{
  "num_attention_heads": 2,
  "head_dim": 64,
  "intermediate_size": 512,
  "norm_place": "pre",
  "rope_theta": 1000000.0,
  "attn_scale": 0.125,
  "bias": "none",
  "init": "uniform",
  "init_std_o": 0.0641,
  "lr_mult_qkv": 0.5,
  "schedule": "wsd",
  "final_lr_fraction": 0.1,
  "max_seq_len": 128,
  "max_steps": 10355,
  "dataset": "wikipedia_en"
}
MLP neurons of a small language model. Each row is named by its layer, matrix (gate and up: input weights) and neuron, and shows model dimensions 112-175. Each number is 200 + 20 x the weight over its row's rms, rounded and kept within 0 to 999. A neuron's up and down rows have the sign that makes its largest values positive.
Before each neuron's rows, "fires on" lists the tokens most often at its 100 highest values on Wikipedia text that the model never trained on.

fires on: "s", "round"
L6.gate148,199,204,222,178,184,196,218,200,200,161,204,204,181,210,198,182,188,156,198,231,165,191,230,238,205,196,162,179,209,174,166,206,196,200,200,204,202,192,176,188,221,212,243,201,157,223,211,207,214,164,200,189,238,225,196,191,182,217,191,220,226,241,173,170
L6.up148,230,197,173,195,228,229,214,188,217,162,213,190,206,219,196,217,215,194,198,199,225,204,211,211,227,193,188,202,225,186,224,200,195,233,200,220,201,191,208,207,231,203,184,211,174,212,206,215,164,244,166,186,203,201,245,230,191,208,193,186,184,209,180,217

fires on: "°", "′", ".", "C", " |"
L10.gate157,202,212,201,198,185,187,227,191,214,204,213,180,192,208,186,196,178,173,214,227,208,207,206,213,208,238,196,178,228,216,242,169,200,172,200,202,207,174,190,174,155,188,200,199,197,212,164,138,207,199,186,212,215,173,188,233,155,224,177,196,197,189,219,184
L10.up157,190,163,196,197,202,162,213,204,219,193,171,172,186,135,177,185,211,196,173,176,185,210,208,181,227,209,206,193,201,165,196,188,207,205,177,193,187,223,205,199,231,181,215,195,186,228,204,216,201,160,213,226,195,224,184,184,201,172,215,219,158,204,194,209

fires on: " |", ":", "ite", "-", "ic", "rd"
L6.gate315,171,223,190,217,187,187,163,209,176,215,220,201,182,212,218,178,167,175,237,196,188,194,184,165,192,200,169,206,223,211,212,192,227,222,197,204,203,208,196,182,187,212,189,173,173,232,186,194,188,221,193,213,185,165,221,197,195,210,219,221,207,252,226,206
L6.up315,156,214,184,202,204,218,201,186,194,167,216,227,181,160,214,233,197,201,192,220,204,223,206,170,202,208,175,190,175,206,194,192,175,170,227,228,199,189,215,185,169,164,169,202,181,226,214,239,200,239,230,184,201,195,176,211,202,178,211,210,170,210,188,201

fires on: "ic", "ed", "n", "ar", "al", "ant"
L7.gate82,176,202,201,204,169,214,218,192,202,201,227,182,196,209,204,210,196,190,195,217,185,194,220,229,184,233,193,184,222,196,148,202,195,226,209,202,233,205,163,208,206,217,198,168,210,197,198,189,170,182,171,215,210,214,245,185,192,199,211,186,228,217,205,186
L7.up82,228,222,229,218,204,241,202,158,240,182,178,195,174,203,204,205,233,200,226,174,197,191,201,215,208,226,189,189,228,191,211,192,182,185,200,201,216,215,170,229,216,209,194,151,223,186,205,191,206,216,187,223,224,236,173,207,221,188,182,236,178,222,199,209

fires on: "\n", " |", "ter", ":", " father"
L6.gate428,176,202,253,193,180,191,194,235,228,194,224,210,174,199,176,182,206,183,192,222,170,207,209,227,183,189,204,219,228,188,187,211,194,140,174,224,223,166,217,208,234,195,217,202,208,195,222,207,209,197,207,180,225,181,179,168,225,203,209,180,202,183,194,226
L6.up428,180,237,166,161,192,157,191,209,242,195,204,185,146,203,253,203,168,203,197,207,188,250,221,204,186,140,206,177,189,206,224,195,207,209,162,224,214,171,200,210,210,216,228,196,211,208,178,221,197,148,218,201,194,187,205,249,191,177,211,192,207,245,169,216

fires on: "c", "ic", " music", " g", "op", " It"
L12.gate117,172,198,242,198,196,207,211,203,206,176,191,210,160,193,173,240,175,233,163,225,212,217,221,202,180,205,228,203,221,220,173,200,190,223,186,216,185,200,183,209,180,216,207,183,182,231,165,166,195,188,210,181,214,185,189,225,238,160,211,222,186,190,208,207
L12.up117,214,191,151,194,232,181,209,223,209,209,202,214,226,183,188,207,187,228,192,167,199,205,201,184,182,206,186,251,197,211,187,243,215,205,199,202,222,175,217,186,201,241,222,167,195,212,194,195,189,236,214,203,218,212,189,196,195,185,185,195,209,211,197,181

fires on: ",", " that"
L10.gate355,195,203,254,251,187,218,169,218,220,197,202,211,209,205,199,232,230,180,189,198,229,210,214,232,204,184,197,180,221,181,188,193,250,171,181,222,212,193,167,169,194,192,203,196,201,207,255,164,180,184,187,204,191,208,197,208,212,184,199,195,195,217,203,164
L10.up355,208,187,215,216,205,187,202,161,182,187,213,186,192,239,207,171,167,208,206,210,184,195,199,182,154,238,218,214,198,189,239,182,241,168,194,213,195,179,209,210,257,182,180,214,198,180,228,165,195,189,188,188,225,219,186,204,182,226,185,175,198,209,165,195

fires on: ","
L3.gate259,181,197,205,232,245,203,178,230,175,173,212,227,234,215,172,187,217,188,161,209,238,224,221,191,207,196,208,216,204,236,198,219,201,228,200,208,212,217,171,182,194,187,234,212,182,218,193,201,195,196,178,197,210,198,195,208,207,191,154,169,215,223,186,212
L3.up259,195,197,200,211,187,225,183,207,189,196,177,202,175,209,188,170,177,191,188,183,225,234,218,201,178,237,204,221,175,233,203,184,223,186,205,205,203,191,206,189,222,163,217,189,210,226,203,166,205,174,194,189,191,198,189,211,226,176,194,165,217,247,179,206

fires on: "ish", "en", "ight", "-", " |", "ell"
L4.gate213,194,178,198,205,190,194,194,207,186,162,213,213,155,203,173,200,192,205,217,183,251,188,188,196,206,148,184,235,170,183,226,208,162,225,205,203,206,219,179,185,178,202,189,169,225,215,219,183,202,194,190,202,229,192,202,210,221,194,183,180,202,196,212,205
L4.up213,197,182,173,215,188,203,187,178,210,177,173,179,202,216,223,158,192,209,176,218,173,191,189,180,245,224,215,190,209,212,179,189,208,210,182,225,239,231,192,202,206,191,184,228,191,216,171,212,211,217,165,200,196,211,180,235,205,209,166,212,204,214,223,207

fires on: "n", "ter", "or", "cc", "ven"
L6.gate230,182,221,215,187,196,199,214,188,194,219,210,197,217,209,217,212,216,179,193,186,192,199,175,157,234,224,216,187,231,224,202,179,196,224,177,207,196,175,211,213,179,215,207,191,194,216,198,239,205,177,205,188,185,187,178,208,223,262,170,192,238,217,196,216
L6.up230,220,220,204,160,212,189,208,186,190,204,197,183,206,184,222,161,178,195,230,183,230,202,223,193,192,179,225,236,234,203,230,182,208,186,171,203,196,208,175,206,186,178,170,204,192,185,199,171,192,220,169,216,232,204,217,222,178,193,205,218,208,250,175,231

fires on: "s", "ly", "it", "e", "les", "de"
L7.gate192,168,206,200,209,197,175,181,214,218,229,230,222,224,189,188,235,204,197,176,196,199,207,162,209,189,168,193,175,235,191,198,206,202,202,196,217,172,156,209,199,233,192,224,221,237,196,246,181,201,220,188,201,181,185,172,159,185,216,233,194,205,183,207,185
L7.up192,209,206,189,195,202,189,216,203,211,205,213,195,218,164,172,203,200,168,219,183,217,209,172,207,228,224,198,187,225,175,201,203,219,230,214,177,205,178,217,215,220,218,231,230,204,189,222,190,198,210,218,167,167,203,171,188,188,211,164,204,204,185,197,214

fires on: "s", "rm", "g", "am", "e"
L8.gate29,171,228,185,236,187,177,182,195,208,206,208,186,205,191,158,201,225,200,192,205,230,196,202,182,195,190,208,239,217,226,202,188,198,217,194,200,160,202,226,185,194,153,224,223,222,190,228,206,208,264,187,193,153,227,206,220,216,177,187,177,202,165,175,217
L8.up29,194,221,149,217,152,199,235,201,199,193,219,209,194,179,161,208,202,222,195,201,202,208,232,131,221,198,213,173,221,188,220,213,226,179,190,201,159,210,197,170,204,178,238,177,181,178,220,164,211,223,178,172,175,212,232,180,177,211,166,207,204,204,207,223

fires on: " |", "u", "o", "un", "ch", "y"
L6.gate23,207,179,211,212,184,186,207,175,194,178,228,210,219,185,208,172,233,199,173,201,200,186,216,191,191,195,199,200,202,189,252,234,199,183,191,240,211,167,188,193,195,232,194,226,231,205,199,184,231,190,238,170,215,218,199,206,181,199,169,186,209,181,176,210
L6.up23,195,192,222,180,207,195,147,194,251,216,199,248,205,221,192,188,220,190,169,213,209,204,249,203,186,176,240,209,212,183,191,211,176,186,174,223,202,204,168,193,186,187,199,207,175,195,222,214,182,187,194,218,220,193,201,214,185,173,182,175,190,189,197,185

fires on: "s", "mp", "3", "en", "1"
L3.gate360,179,195,200,165,213,241,180,204,243,221,180,201,202,218,195,239,178,204,181,196,230,192,188,189,165,220,223,208,219,169,168,179,202,199,181,178,219,196,232,194,224,202,199,225,195,183,185,212,220,203,211,194,211,181,196,234,192,162,228,203,206,213,238,182
L3.up360,186,183,173,213,241,223,223,217,172,213,197,239,185,186,173,215,176,204,211,235,197,227,210,222,181,250,194,195,177,200,184,221,206,205,209,222,224,186,205,183,186,229,219,185,218,177,217,196,203,194,211,183,230,190,191,193,181,210,236,183,214,231,229,178

fires on: "\n", "-"
L10.gate167,186,200,238,193,236,241,157,183,193,176,222,187,179,185,142,207,171,169,220,201,192,193,225,229,187,179,244,200,193,186,175,208,189,199,196,181,207,195,162,195,214,183,228,201,196,210,171,219,205,206,218,226,219,202,186,207,200,182,200,225,190,181,165,191
L10.up167,202,205,207,219,208,223,183,198,165,225,196,219,154,217,202,218,197,179,202,214,206,225,206,206,198,156,214,220,218,188,183,187,223,215,170,210,209,202,203,215,232,218,203,199,161,148,177,197,187,199,199,225,199,182,217,203,232,217,195,192,194,227,203,210

fires on: " to", "us", " not", "y", " |", "te"
L10.gate506,209,172,186,186,235,170,206,195,219,205,208,173,186,210,196,204,196,185,212,201,181,181,204,210,167,178,229,249,165,229,203,188,192,171,161,243,181,177,228,193,221,195,193,192,223,209,213,237,217,196,235,204,212,218,238,207,214,180,187,184,200,193,210,194
L10.up506,182,200,217,157,176,202,190,239,214,203,181,214,219,187,206,180,230,194,163,152,211,199,210,233,214,176,210,203,190,177,213,177,209,195,210,197,165,218,188,187,184,171,197,232,200,186,199,193,229,210,199,229,195,199,171,189,191,173,200,176,196,173,231,186

fires on: " (", ".", "C", "B", ")"
L10.gate146,190,195,228,187,192,199,218,209,185,194,209,190,173,261,174,208,210,191,200,223,195,213,208,186,187,211,207,186,196,198,223,209,202,242,158,200,213,193,233,191,193,200,230,198,215,203,222,185,218,243,186,234,185,210,180,235,173,192,206,213,207,214,208,172
L10.up146,198,177,212,191,170,174,217,215,211,219,172,193,154,191,216,209,191,169,208,187,235,216,205,183,233,175,198,198,196,199,226,178,167,159,196,207,179,223,218,218,191,202,221,150,199,217,213,193,214,190,184,170,206,183,160,218,188,198,249,185,176,222,195,210

fires on: "s", "n", "ist", "ke", "ter", "en"
L7.gate231,181,211,201,146,227,222,208,202,193,227,164,183,204,200,167,201,210,200,194,212,190,198,171,218,210,204,227,189,195,231,158,203,210,214,170,231,255,211,232,201,198,235,185,204,217,199,189,199,196,188,190,200,224,215,215,195,179,162,251,178,208,214,206,169
L7.up231,205,194,182,202,193,201,186,185,203,182,179,224,215,184,207,194,197,209,214,216,150,183,182,202,197,211,238,190,222,181,225,233,228,208,184,235,213,197,231,193,167,204,198,186,220,195,183,218,191,211,223,188,239,205,210,201,171,197,230,191,194,240,191,210

fires on: "ster", "tra", "x", "ter", "ne", "\n"
L4.gate405,178,208,209,212,189,212,239,190,170,167,235,218,195,211,206,211,181,180,194,232,229,205,216,193,197,212,210,190,205,209,232,208,203,214,214,197,198,218,188,180,183,210,249,204,209,209,195,222,195,261,227,183,196,236,198,241,213,173,187,158,190,207,208,182
L4.up405,221,178,180,145,221,219,202,164,180,170,196,212,249,182,206,195,190,216,181,198,183,178,196,185,204,267,188,213,188,187,175,166,185,192,212,218,216,206,193,182,194,260,201,174,219,203,200,195,212,213,187,197,197,192,198,201,233,190,191,190,196,202,245,222

fires on: " to", " on", "f", " along", ",", " at"
L9.gate91,144,189,248,227,206,220,223,181,218,215,180,190,212,204,199,207,216,189,186,204,188,192,196,186,222,234,188,226,206,200,162,213,211,147,210,212,191,173,182,189,211,171,165,197,216,227,232,174,176,209,181,164,193,219,202,230,196,210,219,181,180,179,168,193
L9.up91,209,196,175,196,209,229,219,231,215,212,191,204,196,211,212,207,165,201,219,235,188,205,178,237,165,216,204,229,174,194,211,225,198,200,203,185,220,212,179,202,184,205,190,244,183,218,169,191,184,172,190,191,178,216,195,237,213,215,166,208,239,210,186,195

fires on: "y", "at", "s", "ing"
L3.gate232,198,201,215,201,185,216,208,199,183,179,192,195,217,202,233,169,190,166,189,219,185,216,197,154,215,239,174,178,259,247,222,182,223,197,206,205,188,202,264,208,223,202,198,193,209,237,199,171,175,208,200,208,197,213,210,195,172,189,186,189,203,186,221,210
L3.up232,203,219,190,203,205,199,281,177,181,217,212,199,179,201,207,185,204,194,232,196,208,199,221,233,182,198,206,170,192,207,223,203,182,179,215,168,163,183,218,236,173,192,168,220,199,180,234,225,184,201,237,178,180,217,241,182,193,188,198,192,206,159,173,192

fires on: "ed", "c", "ic", "k", "i", "o"
L6.gate235,205,178,239,179,199,200,196,214,199,206,193,227,173,196,195,220,205,228,193,190,191,165,226,214,198,202,242,187,216,190,162,178,205,192,211,208,192,202,223,198,242,239,202,205,213,203,155,214,223,183,180,137,186,190,218,183,216,230,201,234,227,178,176,222
L6.up235,207,171,194,166,222,212,219,208,196,196,199,187,211,222,164,194,171,204,186,210,203,228,201,196,204,217,183,236,206,210,151,200,177,219,191,214,206,187,181,220,214,213,205,187,184,173,187,206,225,207,239,205,222,208,196,188,202,202,170,173,169,173,205,224

fires on: "ed", "ing", " held"
L8.gate2,222,227,183,213,198,213,202,217,182,147,208,181,212,171,228,175,182,225,200,207,181,198,195,179,174,220,210,200,236,196,207,217,196,155,235,218,155,218,197,207,162,212,197,177,203,196,272,201,188,205,215,193,225,202,215,205,164,207,215,199,204,208,198,228
L8.up2,174,182,187,221,209,218,220,196,186,199,235,224,175,191,252,196,161,214,199,197,238,210,243,180,185,176,213,209,226,209,182,221,204,209,208,172,185,205,215,217,191,204,180,209,197,197,185,174,214,169,217,193,261,199,218,191,195,204,214,196,181,155,152,216

fires on: "op", "et", "mo", "ge", "om", "-"
L8.gate208,155,223,198,189,209,189,218,178,190,195,210,209,225,195,170,181,172,191,203,207,237,192,210,203,200,191,209,189,188,202,224,154,187,181,177,192,189,196,191,233,159,186,218,225,202,233,184,222,199,193,196,190,233,201,201,219,169,204,196,228,175,255,177,190
L8.up208,204,210,209,193,211,238,192,156,186,220,197,193,197,201,199,213,212,189,181,225,239,203,218,229,215,197,238,194,170,207,193,175,173,194,214,219,179,168,207,215,190,193,180,209,216,168,188,183,194,208,233,212,234,217,229,196,202,203,171,220,167,194,190,209

fires on: " gr", "tri", "gin", "w", "ive", "ce"
L7.gate349,165,201,206,161,215,150,206,228,181,165,212,187,181,182,182,198,211,191,200,221,194,196,219,190,206,160,194,251,214,213,197,167,200,208,232,192,208,216,152,202,192,194,204,202,180,224,168,215,158,212,218,183,218,223,181,225,215,180,205,217,186,215,193,200
L7.up349,244,204,166,199,200,177,189,198,188,159,185,231,214,211,205,202,236,215,215,232,217,194,205,198,203,236,180,174,232,173,219,177,213,198,204,199,213,217,175,203,226,200,195,204,194,210,162,189,184,200,209,194,199,190,152,181,177,179,209,173,240,192,197,218

fires on: "-", ":", "mo", "s", "–19", "n"
L9.gate155,191,218,176,188,211,174,210,205,226,183,201,215,198,224,212,172,208,204,180,209,189,197,212,183,210,201,209,160,183,173,195,143,179,202,202,195,213,196,204,176,219,195,214,189,187,248,185,230,179,217,169,164,219,210,193,193,202,181,207,238,216,266,208,165
L9.up155,213,191,207,221,172,235,206,179,216,191,225,202,177,206,185,235,189,181,175,192,199,214,248,216,235,221,148,175,184,221,217,150,195,173,206,182,178,164,187,197,196,170,205,167,180,204,210,222,157,166,226,193,241,181,189,200,188,218,215,211,167,177,168,187

fires on: "low", "ing", "min", "s", "land", "em"
L4.gate399,184,228,219,156,189,205,216,195,186,195,214,208,184,204,202,165,198,163,178,212,168,188,198,210,212,183,212,185,174,186,170,184,185,228,209,211,248,187,193,168,209,193,237,221,203,198,184,218,227,220,218,174,211,208,214,191,192,186,201,227,210,199,186,231
L4.up399,223,213,181,212,200,221,185,150,185,191,196,191,211,227,195,191,200,233,180,206,176,197,257,174,190,221,196,239,209,205,210,194,201,233,216,203,215,200,152,151,228,194,230,193,193,193,198,215,189,246,210,175,202,215,193,197,222,198,226,196,174,221,193,189

fires on: " de", "co", "de", "cho", "lo", "ev"
L3.gate210,184,206,241,220,190,191,233,213,203,198,186,199,219,231,191,193,174,205,219,205,208,190,206,192,157,180,189,195,199,181,197,182,189,195,158,183,226,191,174,198,168,210,235,194,203,212,204,175,193,215,197,219,167,215,234,221,203,226,214,188,229,234,199,219
L3.up210,205,228,181,185,208,208,183,207,227,150,213,214,208,197,192,182,227,194,167,179,271,183,191,224,175,184,167,201,237,187,195,215,163,196,193,197,223,186,200,182,169,210,180,196,186,183,206,197,198,224,199,213,202,207,200,191,186,204,172,197,186,237,162,172

fires on: "i", "ow", "act", "ven", "at", "us"
L4.gate180,166,185,202,227,184,201,181,200,185,199,176,212,217,187,232,189,183,223,207,226,185,207,195,216,192,237,200,179,211,212,198,201,166,227,209,182,201,176,211,170,212,209,210,201,252,187,189,212,199,212,197,183,171,232,175,222,221,170,197,232,172,216,222,227
L4.up180,200,201,199,222,193,194,184,214,196,182,178,196,226,212,188,188,196,215,185,210,195,191,192,188,181,197,181,195,168,181,220,192,190,215,203,216,212,193,208,173,211,200,212,236,175,248,198,200,213,178,213,182,167,192,184,197,224,186,227,175,203,245,234,226

fires on: "w", " h", "e", "al", " ", "ll"
L10.gate319,219,228,203,182,176,186,215,229,233,176,201,189,168,189,200,174,224,193,190,199,200,184,188,188,244,203,178,187,193,207,223,168,231,216,204,237,192,207,191,186,222,226,222,202,229,213,192,246,208,167,175,200,155,211,169,215,177,199,235,188,225,217,165,183
L10.up319,218,213,198,187,204,210,187,223,201,210,224,219,194,147,203,212,205,197,204,211,224,184,197,216,212,158,190,215,205,190,220,244,203,188,212,204,211,200,215,191,206,223,228,231,201,202,198,212,208,242,217,207,193,206,224,201,204,202,198,163,186,182,210,191

fires on: "-", "ed", "ad", "li", "om", "age"
L12.gate139,200,199,193,196,200,200,189,225,237,217,181,218,182,210,197,180,204,219,171,172,219,215,230,222,180,193,228,243,196,213,174,191,209,189,181,164,193,205,190,170,199,182,202,210,203,232,203,189,188,197,193,194,226,187,210,195,194,211,202,218,169,203,202,223
L12.up139,199,221,161,206,181,241,197,173,192,234,189,218,191,171,217,200,232,189,176,205,209,184,151,172,226,161,194,179,204,202,178,172,198,236,198,198,180,190,206,218,170,180,192,218,212,188,161,177,181,227,243,219,189,229,230,186,187,214,201,214,228,179,205,211

fires on: "o", "e", "ing", "a", "s"
L9.gate380,203,239,172,223,186,200,188,177,172,185,219,202,201,208,207,204,204,176,208,187,228,222,207,212,194,184,191,214,236,205,191,216,194,198,211,203,170,192,180,182,203,165,192,220,165,192,224,200,210,189,188,237,183,212,212,213,192,196,192,195,182,196,231,206
L9.up380,206,187,224,204,179,245,224,198,222,220,219,229,206,177,185,239,217,178,189,183,226,216,230,185,173,219,202,190,213,208,215,223,195,188,212,174,199,188,187,204,191,193,190,178,209,188,169,218,212,215,179,203,200,216,200,194,153,205,204,208,167,199,218,209

fires on: "d", "act", "U", "n", "o", "la"
L3.gate75,228,180,208,190,179,198,234,213,223,171,203,182,181,187,196,235,252,219,201,224,165,185,230,197,209,224,192,202,212,201,206,196,216,191,196,190,200,216,219,177,214,198,222,195,199,212,221,247,200,200,204,225,165,205,181,197,221,245,181,197,217,216,230,236
L3.up75,230,182,209,222,169,165,205,189,225,175,198,166,236,165,210,200,244,211,189,211,200,186,231,209,190,170,207,171,237,196,230,202,214,145,192,182,199,210,216,198,204,183,187,220,190,189,225,252,183,212,193,177,172,193,188,211,235,219,180,186,200,233,205,214

fires on: " record", "-", "et", "ed", "d", "port"
L6.gate194,198,200,220,199,153,202,218,209,201,163,190,226,217,184,215,208,181,238,191,194,175,184,197,221,167,210,204,168,212,204,192,196,179,228,213,207,187,195,181,216,211,206,179,197,190,234,210,215,172,231,210,225,189,218,164,207,192,210,203,146,186,209,223,204
L6.up194,189,180,210,213,206,226,220,177,233,190,189,203,170,188,232,221,195,219,217,202,186,201,230,211,160,176,203,162,252,201,187,164,206,206,190,196,198,210,188,198,217,223,204,209,206,217,173,209,207,189,194,196,189,212,212,240,215,191,194,152,199,145,223,213

fires on: "v", "ated", "ction", "low", "ship"
L6.gate228,233,171,214,185,211,192,205,199,206,183,240,219,193,227,200,202,190,166,224,181,213,193,215,213,188,199,215,204,201,234,256,168,175,204,183,172,231,202,228,203,210,184,183,184,208,204,207,176,208,236,172,205,194,230,175,187,199,190,196,211,218,213,211,211
L6.up228,228,178,223,179,201,216,194,213,198,199,223,209,205,185,196,224,194,188,233,212,156,189,202,186,210,208,231,194,197,191,222,206,186,198,195,239,216,200,220,182,201,184,191,190,195,187,203,218,216,182,231,198,194,236,214,169,185,251,181,175,229,209,192,179

fires on: "s", "ly", "ing", "ers", "ter"
L3.gate204,201,218,204,223,195,247,222,200,200,194,190,194,205,179,191,188,226,198,202,206,207,200,214,213,209,188,202,205,192,180,182,206,203,199,220,225,248,155,209,194,200,217,205,231,190,188,211,209,185,219,208,233,236,257,212,239,197,179,170,153,192,221,223,203
L3.up204,216,198,213,205,239,216,223,169,189,182,186,193,199,178,186,201,198,221,189,211,191,192,202,233,193,208,187,177,215,202,226,217,218,204,224,224,260,237,235,205,185,182,163,199,196,237,200,208,217,225,213,228,205,202,181,202,206,213,199,158,204,216,207,204

fires on: "ed", "u", "d"
L8.gate463,247,205,178,167,203,205,197,197,197,210,221,160,228,228,181,176,193,174,207,231,217,194,248,224,219,205,216,227,220,216,202,215,169,176,173,184,185,193,206,237,239,189,211,183,165,233,190,215,187,234,178,190,214,203,195,212,203,234,190,185,212,166,149,194
L8.up463,213,206,180,199,183,218,228,189,180,209,234,155,192,199,167,190,203,220,194,182,192,166,206,219,224,190,211,199,237,198,225,191,186,190,168,223,169,215,186,184,241,219,194,198,205,210,165,225,192,198,190,201,197,190,177,224,213,215,214,206,231,195,160,162

fires on: "u", "out", "o", "a", "an"
L3.gate211,191,194,226,174,162,177,209,211,226,207,179,176,195,172,161,200,218,200,197,203,199,206,221,202,226,173,205,233,186,207,217,204,203,210,189,184,173,204,199,181,192,216,187,166,210,220,163,218,239,161,176,184,207,159,192,201,193,180,193,166,176,176,180,214
L3.up211,200,187,229,181,205,195,187,180,229,187,242,202,240,223,172,205,214,207,177,204,215,216,205,200,233,190,226,202,226,210,201,175,210,195,181,192,186,210,221,208,205,193,191,171,174,237,192,213,198,201,216,205,190,186,168,216,174,181,166,181,207,169,191,182

fires on: "s", "'", "ian", "ic", "/", "ed"
L4.gate469,198,190,192,222,200,206,225,206,186,180,225,205,195,218,189,207,227,192,215,200,200,236,228,206,187,238,219,185,206,220,171,216,154,210,231,188,219,215,192,211,238,181,201,187,216,199,221,201,199,239,185,176,205,212,233,212,215,186,217,198,221,222,198,213
L4.up469,236,232,235,211,217,203,195,175,185,194,179,186,190,234,189,176,190,161,205,205,159,191,212,207,191,184,224,179,229,203,166,187,188,172,217,208,230,198,171,233,226,201,216,227,209,186,188,184,188,188,192,186,243,210,186,241,211,199,222,212,191,221,202,189

fires on: "la", "ra", "ho", " no", "re"
L12.gate287,179,186,205,232,226,195,217,220,198,151,207,208,231,210,207,189,216,238,232,184,211,213,205,212,216,182,205,225,192,249,190,224,211,177,212,186,180,177,216,213,211,193,198,190,199,229,255,173,205,208,165,177,202,210,192,214,198,174,214,198,220,206,155,183
L12.up287,219,216,221,161,183,214,153,200,199,181,184,199,187,191,205,210,202,198,224,217,210,195,203,206,216,198,146,190,223,197,198,196,222,238,219,203,189,224,230,209,214,201,219,160,195,180,170,204,186,180,188,209,187,175,205,206,203,202,188,229,190,241,195,220

fires on: "ver", "u", "cu", "n", " and", " million"
L4.gate83,203,198,175,180,193,215,182,196,174,204,186,186,211,205,204,198,196,233,209,209,205,201,204,177,226,206,203,212,199,162,213,176,206,193,156,204,208,165,197,198,187,187,202,205,198,178,224,231,189,194,143,198,191,198,183,226,174,199,199,191,207,200,209,173
L4.up83,200,165,224,205,173,199,204,209,179,187,227,231,194,244,200,167,201,182,197,226,218,209,216,199,208,207,197,224,204,176,227,177,197,246,186,230,219,202,198,224,188,210,173,226,204,203,203,196,219,179,179,200,194,209,191,202,210,207,198,179,171,245,191,196

fires on: "s", " that", "is", " 18", "ct"
L10.gate185,197,231,208,239,165,192,220,228,232,193,143,187,223,181,191,187,210,195,218,183,248,245,196,197,207,194,211,191,205,200,174,193,242,197,178,171,203,180,187,194,185,214,191,205,224,173,226,207,196,175,174,199,162,190,210,195,206,177,215,176,200,232,206,207
L10.up185,226,185,185,190,203,188,220,185,224,177,210,183,165,235,195,193,145,206,175,207,220,177,197,224,199,231,174,224,220,217,223,191,224,205,141,205,234,212,234,185,197,189,205,201,176,216,195,238,225,176,214,228,204,189,193,191,226,223,229,212,224,204,215,228

fires on: "\n", "-", " c"
L9.gate435,214,184,222,221,199,224,198,196,230,188,223,193,209,232,196,160,189,140,230,182,228,241,191,216,201,198,228,208,194,185,202,231,207,214,202,225,181,197,185,220,224,178,193,186,227,213,229,199,216,208,197,187,191,217,192,208,203,160,176,212,242,189,219,182
L9.up435,176,219,180,229,183,197,177,183,214,168,171,194,164,221,233,171,164,191,235,228,199,193,225,182,209,217,233,174,183,193,213,198,224,209,198,217,215,201,197,201,218,230,178,203,209,176,186,196,214,195,190,212,176,163,213,207,235,172,198,179,210,228,176,227

fires on: ",", " of", " to", ":"
L7.gate81,202,224,230,203,186,191,198,196,173,222,211,201,230,182,203,187,200,225,186,231,183,170,208,201,219,214,204,191,222,207,166,193,238,163,203,205,199,173,222,180,193,176,223,157,212,176,196,192,198,205,184,170,192,213,185,177,179,218,206,194,212,166,161,184
L7.up81,195,223,200,206,226,229,205,167,192,210,184,172,175,193,226,228,201,195,202,235,190,211,176,198,189,203,190,183,220,189,214,200,223,171,210,214,200,177,222,165,231,193,174,199,218,178,213,190,188,205,233,212,189,216,192,189,177,223,216,203,194,189,176,175

fires on: "al", "p", "om", "w", "ju", "ci"
L6.gate41,181,228,213,208,178,198,192,222,216,205,180,209,155,213,237,246,201,202,180,213,210,183,218,208,174,222,209,168,188,191,225,203,222,210,187,195,207,199,155,188,199,235,210,197,203,212,201,218,169,190,191,210,203,232,159,208,224,171,213,187,229,198,158,218
L6.up41,179,229,179,193,238,207,164,184,206,221,171,201,196,180,173,215,199,205,193,221,205,203,192,198,190,176,207,190,167,204,215,219,211,236,184,202,182,209,220,147,147,198,173,206,215,190,176,211,234,176,221,218,210,189,200,209,167,221,199,186,193,179,212,168